config = dict(
    init_std_qkv=0.0281,
    warmup_steps=335,
    schedule='wsd',
)
MLP neurons of a small language model. Each row is named by its layer, matrix (up: input weights; down: output weights) and neuron, and shows model dimensions 288-351. Each number is 128 + 32 x the weight over its row's rms, rounded and kept within 0 to 255.
After each neuron's rows, "fires in" lists the words (lower case) most often at its 100 highest values on Wikipedia text that the model never trained on. A number after a token or word is its count.

L8.up1441 [ 66 134 148  95  82 135 147 124  95 115 108 129 123 122  86  96 113 155  94 157 119 162  61 127 161 127 134 109 148 170  84 132 104 124 152 140  91 131 168  88  92 109 112  43 192 104 136 120 124  92 169 125 140 121 112 135 108 165 100 135 142 139 149 135]
L8.down1441 [184 146 126 136 121 157 156 161  83  96 177  94 164 143 135 103 170 163 158 142 149  99 148 142 128  74 133 126 191 129 112 136 168 108 149 135  83 115 123  66 107 135 132 148 136  58  91 145 110 185 168 128 109 100 103 185 114 124 100 172 146 136 136 171]
fires in: "of" 55, "to" 9

L4.up557 [130 111 130 156  90 105  74 161 113  84 147 117 129 137 126 125 133 115 120 146 166 176 120 140 145  88 165 158 128 124 152 139 141  98 129  99 115 103 114 121 129 170 127 164 147 141 141 127 134 132  95 123 130  89 153 112 156 147 118 150 102 155 100 163]
L4.down557 [150 171  93  86 111  88 162 169 138 149 109 127 105 135 102 102 191 153  92 139 109 152 115 102  89 106 100 116 148  78 120  98 113 173 102  96 132 188 159 101  96 147 136 185  87  81  88 147 164 114 135  71  76 133 111 115 123 126 110 165 144 151 112  59]
fires in: "in" 59

L5.up1391 [145 154 157 138 138 223  85 139 136 160 157 113 155  87 184 116 162 152 164 126  79 107  88 143 206 119 111 144 122  65 102 125 144 112 170 170 115 139 161 164 149  83 111 101 101 161 111 156 122 165 102 165 169 101 113 119 102 134 169 109 172 119 140 125]
L5.down1391 [156  62 137  81 130  44 110 141 124 146 138 164 140 182 147 110 139 156 109 148 134 135 145  94  84 159 116 172 150 139 145 182 202 132 113 100 142  93 137 111 135 132 129 115  15 129 121  98 145 142  45  72 106 147 132 116 136 123  99  52 121 127 135 112]
fires in: "the" 87

L4.up227 [ 50 125 129 143 131 105 126 162  71  93 196 142 120 225 160  91 150 147 148 119 105  94  71 216 168 112  95 116 124 156 139 142 104 119 160 144 158 125  71 123 114 148 101  99 152 106 110 153 130 110 125 149 138 104 132 108  64  96 115 130  94 138 141 192]
L4.down227 [120 132 218 107 144 163 151 107 125 154  88  79  86 120 125  97 211  77 123 154  79 136 177  86 206  81 186 123 132  89 140 189 127 112 139 120 156 141 157  74 121  84 130  86 110 113 141  88 127  83 166 130 146  89  82 135 101 142 123 134 134 134 107 151]
fires in: "he" 29, "to" 17, "this" 14, "it" 11, "she" 10, "and" 6

L5.up999 [ 63 135 108 169 132 121 142 188 129 128 109 154  90 101 146 106 105 110 146 103 177 107  71 118 140  92 166 147 121 140 149 123 142 134 198 115 146 122 142 129 121 136 125 118 182  89  72 162 142 128 146 172 131 181  80 141  62 156 173 146 163 142 162 130]
L5.down999 [152 162  65 126 147 140 158 126 109 116 108  73 108 154 169  88 111 145  76 131 150  71 110 140 133 165 139 108 100 123 155 126 135 184 103  51 154 158 122 186 123 129 118  60 135  98  99 113  97 109  76 192  89 101 113 153  89 137 118 145 136 160 120 125]
fires in: "it" 65, "that" 8, "he" 6, "there" 5, "they" 4

L4.up323 [ 72 139 131 127  75 130 129 137 132 147 133  87  80  93 138 107 129 103 144 118 191 112 131 101 170 123 107 105 146 100  78 155 107 147 175 168 104  98 183 124 126 107  81  53 153 107 162 142 120 133 145 189  96  95 109 108 112 188 143 101 189 125 165 128]
L4.down323 [135 108 164 133  78 180 174 183 108 114 146 166 135 128 135 133 181  99 126 141 130 121 115 175 144 172 111 122 148 106 194  87 134 133 103 152 127 112  97  78 160  93 155 128 140 118 104 126 138  65 104 130 140 115 103 209 173 116 112 134 129 140 132 140]
fires in: "of" 64, "replaced" 7

L3.up306 [176  97 106 160  70 134 116 145 120 178 194 109 164 161 119 162 151 116 129 107 161  90 140 103  95 173  68 145 126 116 120 171 116 104 198 144 117 151 145 113  60 163 156 157 144  99 149 121  92 143 132 185 168 128 150 185 151 156 197 194 180 156 140 142]
L3.down306 [166  92  96 188 123 112 112 109 155 152 136 126 123 104  79 114 116 107 154 107 174 116 116 138 168 200 140 151 166 105 157  64 120 122 118 148  61 136 142  81 134 116 133 107 135 103 103 196  97 111 121  52 152  94  87 137 163  73 129  43  78 138 164 189]
fires in: "of" 16, "city" 15, "name" 12, "involved" 8, "republican" 7, "state" 4

L4.up627 [122  89 156 129  99 118  99 147 193 121 119 165 172  96 122 121 104 133 172 127 165  90 155 169 130 124 159 136 111 146 157 127 124  85 150 176 138 136  81  74  89 197 100 144 167 123 114  84 135 123 150  61 115  92 134 114  95 198 109 157 116 160 188 141]
L4.down627 [112 166 128 177 127  82  79 127 134 126  74 122 146 138 100  80 153  81 115 133 129 133 119 110 157 164 161 123 114 160 147  95 119  99  88 133 143 146 142 146 148 151 142 125 137 148 137 138 124 152 141 109 121  95 111  93  71 109  90 126 149 171 144 166]
fires in: "in" 22, "to" 18, "on" 9, "involved" 6, "into" 4

L4.up498 [171 130 191 125 181 108 111 132 178 123 119 126 158  90 186  55 122 112 154 174 141  87 147 124 143 121 132 135 193 117 120 169 164 107 116  91 202  95 156 131 133 166 138 116 118 155 168 131 123 152 114 191 199  88 122 154 107 111 161 116 185 130 154 123]
L4.down498 [ 73 184 150 131 106  74 103 117 113 178 161 149  95  81 145 120  59  93 168 129 141 118 144 125 145 125 119 157 107 120  98 120 172  91 127  81 181 107 114 150 134 117 156 117  66 106  91  71 116 131 100 102 102 204  93  93  99  98 140  79 143 151 161  93]
fires in: "the" 74

L4.up1395 [136  58 126 163 127 156  75 172 128 144 135 129  88 183 118 112 128 140  88 148  92 145 128 151 165 112 162 204 134 152 128 152 217  88 133 132 135  80 121  66  80 131  85 128 140 137 144 133 144  92 142 192 181  68 128 143 124 116 161 143 117 175 108 173]
L4.down1395 [ 84 170 104 112 127 114 137  58 124  97  71 166 121 145 121  88 220 127 126 130 124 133 139  87  90 137 194 137 142 141 110 117 149 162 147 149 151 113  79 144 186 182 132 137 172 139 150  85 110  89 141  99 110  92 115  95 127  98 117 131 196 123 143 121]
fires in: "on" 29, "in" 17, "during" 10, "by" 7, "at" 7

L5.up1295 [148 114 107  60 158 121 138 176 192  96 137 115 123 179 183 106  90 117  93 111  91 115 106 173 147  66 113 106 170 117 153 209  93  67 149 199 141 140 149  95  40 141  32 121 160  62 188 133 135 131 162 145 119 134 137 124  91 198 179 143 206 133 155 149]
L5.down1295 [158 173  99  98 165 124 120  72 159  50 167 114 106 113 181 123 109  67 110 133  84 128 118 127 151 106 145  97 122 137 108 149 135 107 128 141 124 109  95 134 106  63 108 117 143 102  98 128 174  95 146 113 165 109 182 146 130  94  84 108 123 144 109  95]
fires in: "of" 27, "distinguished" 13, "elected" 7, "and" 6, "also" 5

L3.up731 [158 134 103 142 132 114  62 185 130 100  99 155 160  74 117 110  97  99 175 118 122 123 130  89 176 157 120 139 130  86 100 113 154  86 128 183 180  88  84 103  95 164 102 149 123 101 184 120 124 121 108 160  99 107 104  71  86 154  96 103 143 140 112 106]
L3.down731 [153 124 151 115 121 115 117 106 137 182 155 162  86 100 141 129 143 130  98 166  87 147 137 115 137 127 116 139 114 127 176 124 106 124 102 119  98  98  96 107 156  49  87  86  59 109 158  94 102 134   2 164 189 160 119 121 164 110  90 118  76  66 127  71]
fires in: "s" 24, "would" 15, "star" 7, "the" 4, "should" 4

L4.up279 [102  91 134 146 151 167 100 193  77 103 156 145 184 149 128  90 116 136 195 176 112 161  84 171 167 148 140 135 139  83 113 132 150  88 149 136 145 159 132 120 121  88 158 106 144 106 115 138  95 121 116 122 112 121 137 135 113  84 148 120 142 172 102 116]
L4.down279 [172 166  65  96 181  92 137 203 118 164 151 106 108 149 180  94 180 219  73 180  94 147 117 101 162 148  36 122 126 114 136  65 151 110 168  83 214  93 142 151 106  62 127 119 191 107 117  81 134  74  36 160 146 176 140 142 179 114 120  76 156 154 135  97]
fires in: "the" 31, "it" 14, "youth" 7, "they" 6, "then" 5, "he" 5

L3.up249 [149 110 138  37 103 189  74 203  78 105 105  91 109 117 163 102 118 190 141 163 134 122 158 184 161  80 122 197 131  71 114 173 137 105  91 160  91 119 137 159 127 138  67 131 170  58 169 168 107 129 176 156 165 141 122 148 201 141 124 114 167 126 165 117]
L3.down249 [154 126  76 104 161 112  97 147 111 141 135  86 161 139 130 124 138 144 129 126 125 179 124 103 138  99 171 177  94 105 136 167  71 126  68 151  58 132 100 147 118  67  88 141 153 163 141  94 139 161 133 169 102 146  91 134 121 131  89  82 182  79 138 119]
fires in: "united" 52, "electric" 14, "metres" 5

L5.up1462 [170  82  90 134 107 128 104 172 185  73 137 139 144 156 128  93 124 122 115  98  77 133 125 125 163 131  76 141 126 121 154 145 171 168 138 164 146  95 168 195 123 149 158  98 127 108 181 177 129 128 107  77 210  86 110 137 136 144  68 131 153 145 123 141]
L5.down1462 [128 140  63 170  94 104 134 110 148  73 161 143 112 112 119 151 157 163 139  93 156 115 102 113 155 106  96 131 176 123 127 159 115  91  59  99  93 104 136 151 126 125  91 120 144 111 110 146 108 156  81 170  53 128 123  79 155 157 131  71 208 144 123 116]
fires in: "the" 39, "s" 20, "most" 12

L4.up1118 [141 131 119 140 119 139  84 156 113  66  84 122 128 132 147  63 113 100 137 123  82 128 156 111 174 152  89 119 168  40 116 162  98 127 166 169 145 150 117 121 130 156 141 123 128  78 150 185 107 148 131 152 122  96 109 113  69 149 100 123 123 145 147 145]
L4.down1118 [135  80  75 140 136 143  95 159 107 114 120 196 146 131 162  70 149 154  52 162 128  99 102 107 138 109 105 123  99 219 150 105 132 126 110  91 155 135 114 157 126 113  70 121  86 108 162 137 178 137  80 216 112 122 138 107 137 122 105 171 127 155 114 134]
fires in: "the" 64, "related" 6

L3.up950 [155 157 160 119 174 171 117 183  90  88 165 129 153  93 125  53 121 120 153 167 145 136 150  92 129 168 169 156 119 155  97 101 126 120 168 162 107  94 121 165 115 132 130 109 158  70 117  92 135 116 147 120 205 118  99 147 133 125  88 152 165 124 151 132]
L3.down950 [108 127 104 121  81 108 129 113 147 128  67 103  91 166 113 197 157 150 144  92  96 232  78  71 129 173 136 137 157 131 143 120 124 181 116  90 140 168 117 174 123 114 155 171  88  99 105 182  91 134 160  95 108 137 120 127 154  84 122  89 128 125 100 162]
fires in: "party" 19, "league" 15, "association" 8, "foundation" 6, "west" 6

L8.up28 [ 93 112 133 148 161 129  92 153 196  80 135 154 151 189 107 118 145 129 120 112 178 155 183 135 108  85 116 169 107 117 161 121 122  50 152 108 172 141 126  89 143 122 115 151 149 123 114  94 100 132 116 121  74 102 130 131 111 141  74 145 110 195 138 130]
L8.down28 [126 154 144 154 184  70 154 162 117 137  73 149 122 119 109 144 184 127 133 148  86 190 185 119 128 130 163 147 166 141 103 119 197  87 142 105 184 167 123 102 132 105 120 104 165 140 126 120 165 174 144 122 145 109 146 118 130 118 100 112 154 127 110 104]
fires in: "in" 83, "on" 7, "the" 5

L5.up228 [136 163 101 136 166 144 106 163 100 151 146 103 140 112 171  88 116 142 116 186 157  94 131 118 189  99 159  88 174  98 153 128 102 155 125 154 177 130 122 114  66 126  83 166 166 136 135  91 125 121 151 145 134 116 136  74 186 107 149  97 148 120 138 158]
L5.down228 [121 140 155 132 137 135 112 123 116 134 150 126 172 134 107  75 157 102 131 135 136 153 151  90 131 116 149 141 138 120 176 143 100 132 148  93 154  98  52 103 104 124 167 121 165  96 117  61 136 109 127 122 112  88 140 135 162   0 177 184 149 148 134 216]
fires in: "that" 19, "2014" 12, "democrat" 11, "following" 8, "same" 5, "2013" 4

L3.up1468 [154 160 115 197  94 123 135 139 174  91 171  89 139 154 109  81 104 157 229 131  92 181 146 151 134 127 137 138  92 104 175 117  89 156 126 195  80  96 148 174 134 206 103  79 116 110 157 119 138 159 111 106 160 167 167 133 111 121 108  98 160 106 165  98]
L3.down1468 [145 180 102 109 145 145 136 138 124 157 109 198 164 155 125 129 113 189  98 148 104 125 130 122 153 153  50 100 154 191 165  35 123 148 100 151 165  97 125 120 159 109 105 140  27  79 152 141 113  99  31 167  96 154 116 188 148 156 117 134 126 155 104 150]
fires in: "the" 73, "they" 6, "it" 6, "s" 5

L3.up1386 [174  99 164 140 108 106 110 196  93 149 150 142 123 163 137 114 126 146  98 147 114 119 214 124 104 120 127 135 117 105 112 147 146  75 123  88 189  86 137 133 105 192  56 137 138 117 200 186 132 155 154 111 159 152 115 152 142 118 145 149 106 163 132 150]
L3.down1386 [114 136 118 138 161 128 173 108 144 162 143 163 101 139  51 115 191 149 107 130 133  68 162 110 119  85 209 150  87  42 118 104 157  82 143 132 134 151 106 112 147 145 126 105 112  90 124 136  92 126 129 108 122 128 149 179 175  90  88 150 171 133 174  95]
fires in: "in" 47, "incumbent" 7, "initial" 4

L5.up673 [114 121 121 108 115 152 118  70 121 110 119 108  91 153 152  95 136 101 218 128 152 136 146 189 132  52 144 113 145  83 196 198 183 100 104 125 154 106 139 106 112 128 158 122 171  93 176 122 123  60 174 126 172  86  56 178 127  88 159 134 140 156  99 114]
L5.down673 [148 115 136 140 166 158 158 142 158 109 122  47 109  86 134 171 119 109 154 114  92 183 160  40 149 130 120 140 123 113 133 187 128 100 125 185  92  48 135 160 142  74 135 129 134 163 138 133  94 115  78 153  95 127  65 150 117 125 125 145  99 125  85  98]
fires in: "new" 37, "railway" 8, "designated" 6, "foreign" 4, "rail" 4, "consultant" 4

L5.up377 [122  50  93 136  70 138  60 148 119 137 156 107 166 165  92  76 130 141 130 156  59 158 124 140 125 125  98 119  95 120 135 122 159 155 122 168 154  72 157 109 101 171 125  95 132 151 141 133 103 152 111 161 100 128 146 158  59 131 172 109 165 134  91 112]
L5.down377 [158 174 161  89 164 117 173 109 158 150 131 100 143 108 180 135 158 138 159 122 133 151 127 105 141  95 129 118 107 135 119 141 149 131 117 123 149 124  91 138 109 140  99 176   0 112 103 153 134 107  49  71 140 140 150  72 174 101 113  62 109 119 149 107]
fires in: "the" 24, "other" 15, "of" 7, "another" 4, "s" 4

L4.up1090 [103 105 172 115  82 157 114 145  82  66 151 104 102 134 132 121 135 135 162 144 151 151 140 172 141  41 123 102 148  45 145 198 129 128 112 133  77 143 150 142 111 130 135 131 146  75 155 160 126 106 181 118 178 115 134 184 112 177 146 130 150 100 160 133]
L4.down1090 [160 159 119 150 153 144 153 162 109 158 126 104  40 113 113 141 158 116 127 123 124 184 130  95 127 114 136 174 111  70 206 120  57 139  64 175  92 138 135 129 103 127 119 119 146 156 124  72 147 175 138 134 146 174 110 164 105 123 112  86 142 105 191  79]
fires in: "united" 48, "designated" 8, "medal" 6

L3.up724 [153 146 164 132 102 163 126 136 120 108 143 132 124 141 163 131 123 163 153 157 116 192 145  95 103  93 153 198  94  85 121 170 129 152 170 143 135 111 118 167  94 129  76 138 160  83 142 138 109 139 138  98 172 133 119 157 146  61  79 137 139 144 168 151]
L3.down724 [118 156 118 136 172 123 126 159 142 109 129 122 141 148 183 143  34  74  78 115 118 112 173 128 164 125 139 168  97 129 173  69 118 127  67 142  99 128  74 139 121 151 112 156 126 109  66  97 104 170 171 110 163 116 139 113 166 130  99 113 116  63 131 129]
fires in: "states" 13, "party" 13, "city" 9, "municipality" 6, "community" 6, "league" 5

L3.up124 [140  57 189 141  82 121 124 159 120 124 193 117 104 188 152 170 107 129 101 168 122 167 151 135 129 110  80 188  80  87 180 164 122  98 127 115 132 158 102 157 101 125 106 100 175 149 115 140 130 161 137 112 158 129 160 127 104 132  75 102 127 164 145 164]
L3.down124 [121 165  77 143 126 123 200 119 130 128 138  95 163 164 214 160 150 114 117 130 111 139 122 132 103 117 146  83 107  89  99 148 118 131  90 138 148 144 120 144  78 142 188  37 161 124 116  98  85 130 101 146 126 126 113  77 136 113 121 133  75 116 101 143]
fires in: "there" 30, "these" 12, "here" 5, "ago" 5, "of" 5, "by" 5

L3.up1237 [167  96 145 100 104 161  57 141 144 135 166 120 112 114 114 140 139 166 105 136 106 148 118 104 162 130 151 194  93 123 126 174 131  99 112 177  91  83 157 140 150  95  61  75 109 111 122 158 133  96 108 170 126  65 139 197  88 112 141 114 131  78 125 164]
L3.down1237 [ 51 119 158 105 177 107 142 115  98 172 130 151 150 180 183 114 204 211 147 122 129  68 114 153 105 113 127  72 139 145 139 150 144 121 106 107 147 126 116  90 142 187 180 197 102 140 103 197 134 103  65 120 139 148 124 109 154 161 149 152 177 236 124 156]
fires in: "it" 46, "the" 13, "its" 6, "on" 5, "his" 4

L3.up820 [114  92 166 103  74 118 126 175 130 133 170  91 193 177 131  96  58 109 139 189 120 100 191  92 154 110 114 133 132  78 121 177 120 157 147 199 148 106 136 158  64 162 104 177 126 108 172 149 103 112 115 110 192  95 122 174 130 144  99 159 197 128 192  69]
L3.down820 [111 173 140 160 133 139 163 156 105 133 109 123  98  73 147 175 140 126 176  80 141 185 127 182 165 124  77 147 120 117 160  38  93 192 102 122 131 137  83 212 144 165 103 169 127 110 129 116  95 135 173  94  88 124 113 104 168 131 158 127  85 125 106 127]
fires in: "national" 24, "city" 20, "party" 10, "public" 9, "international" 7

L5.up1485 [117  60 136 129 132 110 103 226 121 136 157  90 162 122 119 195 130 138 160 165 117 123 145 140 225  94 121 151  88  62 194 118 162 114 183 121  85 133  93 143 126 110 122 170 132 138 117 108 121 117 114 124 181 126  97 194  84 157 110 116 156 139 146  70]
L5.down1485 [150 184 160  87 116 117 159 138  96 150 138 136 111 120 153 143 131 117 126 126 109 129 127  81 135 171 116 161 144 120 141 110  80 173  90 110 118 173  86 131 149 130 176 135  57 133  82 154 117 129  20  96 129 211  65 134 157 140 121   6  89 114 131 167]
fires in: "the" 50, "one" 9, "second" 8, "another" 6, "there" 4, "they" 4

L4.up1098 [124 120 141 127 139 173 127 182 147 107 120 157 123 189 174 103  85 129  74 104 118 183 139 156  95 144 103 137 110 114 230 131  78 121 160 152 190 133  85  60 123 139  79  99 149 133  76 101 125 149 151  78 158 145 124 141  98 122 137 113 130 131 155 185]
L4.down1098 [129  79 167 100 128 154 127 125 132  73  95  98 137 113 136 114 123 140 161  97 122  99 161 167  80 108 154 134 175  60 109 125 129 119 186 110 109 136 129 139 151 159 115 117 107 148 156  71 108  78  55 119 136  89 151 172 174  86 118 138 144 122 135  95]
fires in: "and" 77, "by" 4

L4.up176 [141  98 126 110 102 128 100 173 110 139  96 156 155 150 141 174 139  99 145 117 187  95 109 124 143 124 148 125 146  97 207 147 135 137 113 117 135  64 135 123 143 127  96 175 121 123 190 250 149  87 145 108 154  61  91 163 128 133 159 158 139  98 150 180]
L4.down176 [128 126 143 191 144 133 102 104 171 124 109 189 138 112 167  98 164 130 138  66 108  84 135  60  83 169 206 128  94 140 113 130 138 147 118 180 115 132 132 197 237 134 130  97 117 135 119 121 171 145 124 137 145 137 107 116 151 165 129 150 159 105 220  78]
fires in: "was" 57, "is" 37, "are" 6

L8.up810 [163 117 127  91 147 136 111 191 185 143 170  97 153 102  97  39  91 121 123 168 131  80 127 102 185 131 111 188  85 119 152 193 181 154 109 182 113 145 145  87  83  89  73  85 133 104 108 112 128 147  99 131 153 158 140 129 149 142 133 115 171 151 114 139]
L8.down810 [135 180 130 134 133 157 177 120 125 104 104 140 111 198  94 218 141 128 136  95 131  94  73 140 103 120  86 173 121 128 160 108 118  73 146 155 134 139  97 147 101 125 122 103  98 133  84 145 107 121  78 116 171 149 137 160 130 118 105 159  91 143 124 189]
fires in: "more" 23, "best" 11, "of" 6, "any" 5, "scattering" 5, "massachusetts" 4

L3.up898 [185 104 143  91  66 108 131 149 170 114 156 111 108 179 167 200 119 185 140 153 128 112  74 147 120 139 166 143 111 121 153 145  69 120 105 158 122 183 131 130  75 171  96 115 149 149 150 130  81 174 128 144 168 149 155  75  69 136 132 123  92 141 111 137]
L3.down898 [152 110 126 202 187 135 109 131 170  96 116  97 120 147 164 131 161 165 187  91  93 108 118  77 155 104 105  97  91  89  81  63 124 112 147 184 161 137 143 168 109 121 106 154 133 160  60 141 121 106 177 159 135 175 108 105 123 122 137  71 116 127 131 115]
fires in: "united" 32, "japan" 7, "massachusetts" 6, "arlington" 5, "indian" 5, "indianapolis" 4

L5.up1037 [ 94 126 121 159 147 142 122 144 147 112 140 142 184 186 158  87 122 126 142 149 123 109  77 137 194 141 100 177  87  52 182  97 102  94 175 145 170 117 166  74 117 155 186  90 159  73  75 154 114  85 151 154 121 154  48 112  93 109 111 114 133 190 109 177]
L5.down1037 [144 111 134 144 135 117 111 106 127 137 132 112 182 163 167 145 244 130 146 111  94 104 114 133 144 180 134  77 125 100  98 169  92 133 160  84 186 163 140 108 177 124 112 110 181 160  86 114 132 161 124 167 126 108 102 119  99 183 124 129 131 157 134 130]
fires in: "he" 44, "she" 16, "they" 13, "then" 11, "it" 6

L4.up1447 [170  59 121 115 190 149 130 135 114  65 119 154 127 128 142 127 128 158 114 162 139  73 183 117 125 114 142  85 112 111  78 147  98 146 118  88 162  88 109 128 134 124 111 122 131 155 151 205 126 173  97 125 159 165  87 186 148 161 154 175 154 147 128 124]
L4.down1447 [128  86 133 197 126 129 124 130 139 159 106 214 162  79 139 112 201 186 110 155 127  53 149  78 113 227 181 135 127 137  99 120 135 139 142 151 102 156 126 127 221 116 123 127 100 155 116 120 109  85 187 144 188 175  86 106 121 173 164 136 123  81 114 120]
fires in: "is" 91, "island" 4

L3.up996 [117 120 121 136 118 100 163 132  73 118 141 152 137  94 142 113 106 112  76 156 178 122 142 144 134 130 161 139 122 146 112 156 144 120 117 169 116 166 139 171 143 136 110 203 227 156 138 161 146 130 162  57 156 116 167 152 151  93 115 118 130 168 139 125]
L3.down996 [145 119 119 112 132  96  83 141 136 128 191 142 153 117 167 129  94  85 120  78 157 108  77 121 123 147 175 104 149 116 166 175 158 201 123 117  98  62  99 137 177 134  89 135 117 126  95 172 166 129 133 173 159 154 105 115 130 163 171  86  61  92 147 145]
fires in: "been" 39, "died" 13, "remained" 10, "remaining" 8, "expected" 5

L4.up784 [161 112  90 144 119 144 137 176 175 106 141 120 179  57 136 126 135 150 119 125  78 103 134  78 230 159  92 181  99  85 142 154 128 136 174 184 140  76 146 181 172 172 109 117 121 125 178 180 119 103 108 176 164 121  66 152 111 166 112 132 122 143 124 144]
L4.down784 [137 105 140 145  89 143 145  90 230 129 129 147 153 119 174 159  85 176 106 125 168 105 164 122 131 180 147 119 133 101 121 167 126 154 109 171 109 159 111 200 133 156 134 148 166 142  95 154  73  92 135 181 162 151 132 158  96 137 165  94 159 126 126 135]
fires in: "first" 17, "most" 12, "largest" 11, "highest" 10, "main" 6, "only" 5

L4.up1498 [117  48 148 123  79 100  78 134 160 119 127 178 160 140 136  73 138 164  82 120 148 100 133 171 164  96 137 200 121  96 181 136 178 108 182 129 187  96 149  85 167 142 144 193 164 133 157 137  93 127 141 139 145  91 118 148  88  74 132 209 130 172 119 118]
L4.down1498 [122 114  91 136 143 119 121 118 156  98  93 112 135 100 112 120 121 129  79 136  76 117  75 149 131 192 115 112 126 100 111 102 178 161 160 148 196 142 162 158 133 170 206 141  94 108  94 120  82 144 163 104 113 131 168  91  75 122 120 146  92 109 170 102]
fires in: "a" 59, "in" 17

L3.up245 [ 16  68 149 159 141 141 120 104  96  96 136 105 201  98 126 137 125 135 157 183  88 178 145 129  81 147  93 184 188  58 121 117 180 129 104 159 149 121 110  42 100 147 130  79 119 147  82 122 123 130 120 158 155 166 165 199 115 110 217 106 153 164  66  96]
L3.down245 [187 191 124 113 144 144 131 125 108 150 119  85 172 115 123 146 104 108 104 114 169 170  90 115 133 169 173  90 147 107 158 105 137 182  94 122 101 128 146 119 139 178 152 128  93 127 157 101 129 138 170 132 187  76 236 139 139 113 123 119 134  86  95 171]
fires in: "the" 40, "his" 13, "a" 12, "s" 9, "of" 7, "an" 6

L3.up591 [110 109 142 159 164 107 149 154  95 132 175 140  92 125 105  68 127 123 139 111 193 137 176 105 176  92 106 126 139 124 110 145 106 171 202 112 166 129 100 161 127 159 102 130 111 138 149 136 115 110 123 108 192 100  90 133  76 143  95 111 103 107 203 128]
L3.down591 [108 129 127 148 151  97 140 164 162 107 114 111  71 122 203  91 178 103  84 111 141 175 136 104 194 194 155 142 161  99 122 145 119  71 114 117 155  80 147 141 141 133 122 136 106 154  96 189 116 145 123  84 110  86 133 132 139 111  74 135 143 127 167  90]
fires in: "as" 84, "association" 4

L5.up1408 [137 109  91 146 155 126  88 175 103 149 138 150 131 174 146 150 128 133 109 134 166 154 108 174 192 119 175 116 160 107 157  98 152 161 116 127 116 133  98 152 117 195 140 124 153 109 164 182 125 136 114  61 119 101 139 183  91  91 124 105 114 191 106 166]
L5.down1408 [146 101 129 165  94 124 141 108 205 105 132 112 121 128 114  95 154 181 100 119 127 172 149  43  98 137  89 105 173 148 112 122 100 144 145 154 116  80  97 112  97 149 141 162  80 167 145  77 121 162 113  79 151 169 197 144 157  95 149 156 152 114 135  81]
fires in: "in" 31, "the" 29, "of" 22

L8.up87 [105 143 114  62 181 174 119 141 148 119 217 146 157 155 190  75 140 118 162  96 146 137  63 165 135 146 127 107 118 122 112 197 159 154 125 158 165  67 123 139 131 109 125  83 148 108 163 122 142 116 147 166 171 114  60  89 132 148 158 124 106 129  96 125]
L8.down87 [129 156 159 111 112 105 118  71 121 133  92  75 111 151 114 112 255 125 107 138 117 148 137  87  94 117 145 133 134 110 115 120 140 110 128  48 118 159 148 141 151 117 143 108 143  95 118 130 145 109 153 102  70 132 121 130  62 127 140 111 142 120  86 155]
fires in: "he" 48, "she" 21, "also" 4

L3.up1469 [140  85 113 136 125  90 121  96 216 110 105 109 143 129 119  98 105 118 104 152 113 107 118 105 200 152 179 166  92  92 170 113 139 138 113 195 187 138 172 180 122 143 160 133 122 144 144  66 129 114 125 139 144  97  14 184  98 120 170 203 151 117 161 168]
L3.down1469 [170  91 100 136 125 149 108 159 162 174 157 105 121  97  73 117 140 165  93 137 171 102 105 156 142 151  83 116 118 145 111 150 141 104 134 178 153 111 185 197 126 155 106 113 156 174  81 124 114 106  81 144 108 157  97 234 122 146 172  92 160 123 130 126]
fires in: "first" 32, "any" 15, "last" 6, "only" 5, "anthony" 5

L8.up403 [ 62  88 140 146  95 177  93 130 169  91 156  99 147 159 181 157 105 146 130 195 155 154 111  98 139 161 152 100 114 149 149 103 112 130 125 123  90 112 152 152 134 110 129  62 165 167  86 145  45 171 131 123 108 147 126 142 136  78 155 117 139 169  65 113]
L8.down403 [149 107 149 147  89 164 183 113 119 171 121 165 111 137 128 143  81 143 142  96  71  65  91 155 109 116 162  86 169 113 131 126 100 160  98 165 159 159  97 162 152 120 188  75 113 103 129 111 104 151 141 153 138  79 171  76 143  82 126 120 137 106 108 157]
fires in: "the" 34, "a" 7, "addition" 4, "few" 4, "two" 4, "of" 4

L3.up723 [ 79 160  99  44 126 117 151  99 133 115  89 156 105 133 156  93 125 136 115 130 202 144 154 114 132 158  76 181 121 141 121 114 146 120 163 130 189 166 108 177 140 138  86 168 185 108 159 168  83 100 154 151 104 108 142 147  99 129 114 201 115 151 185 145]
L3.down723 [119 140 127 126 140 136 125 121 203 118 138 176 131 111 134 148 168 130 131 154  91 178 150 151 169 137 113 136 162 120  89 123 171 112  43 161 125  90 149 134 138  56 174 113 129  69 128 119 108 143 154  80 112 121 127 100 160 108 115 130 145 159 138 123]
fires in: "as" 25, "at" 22, "with" 8, "in" 4, "possible" 4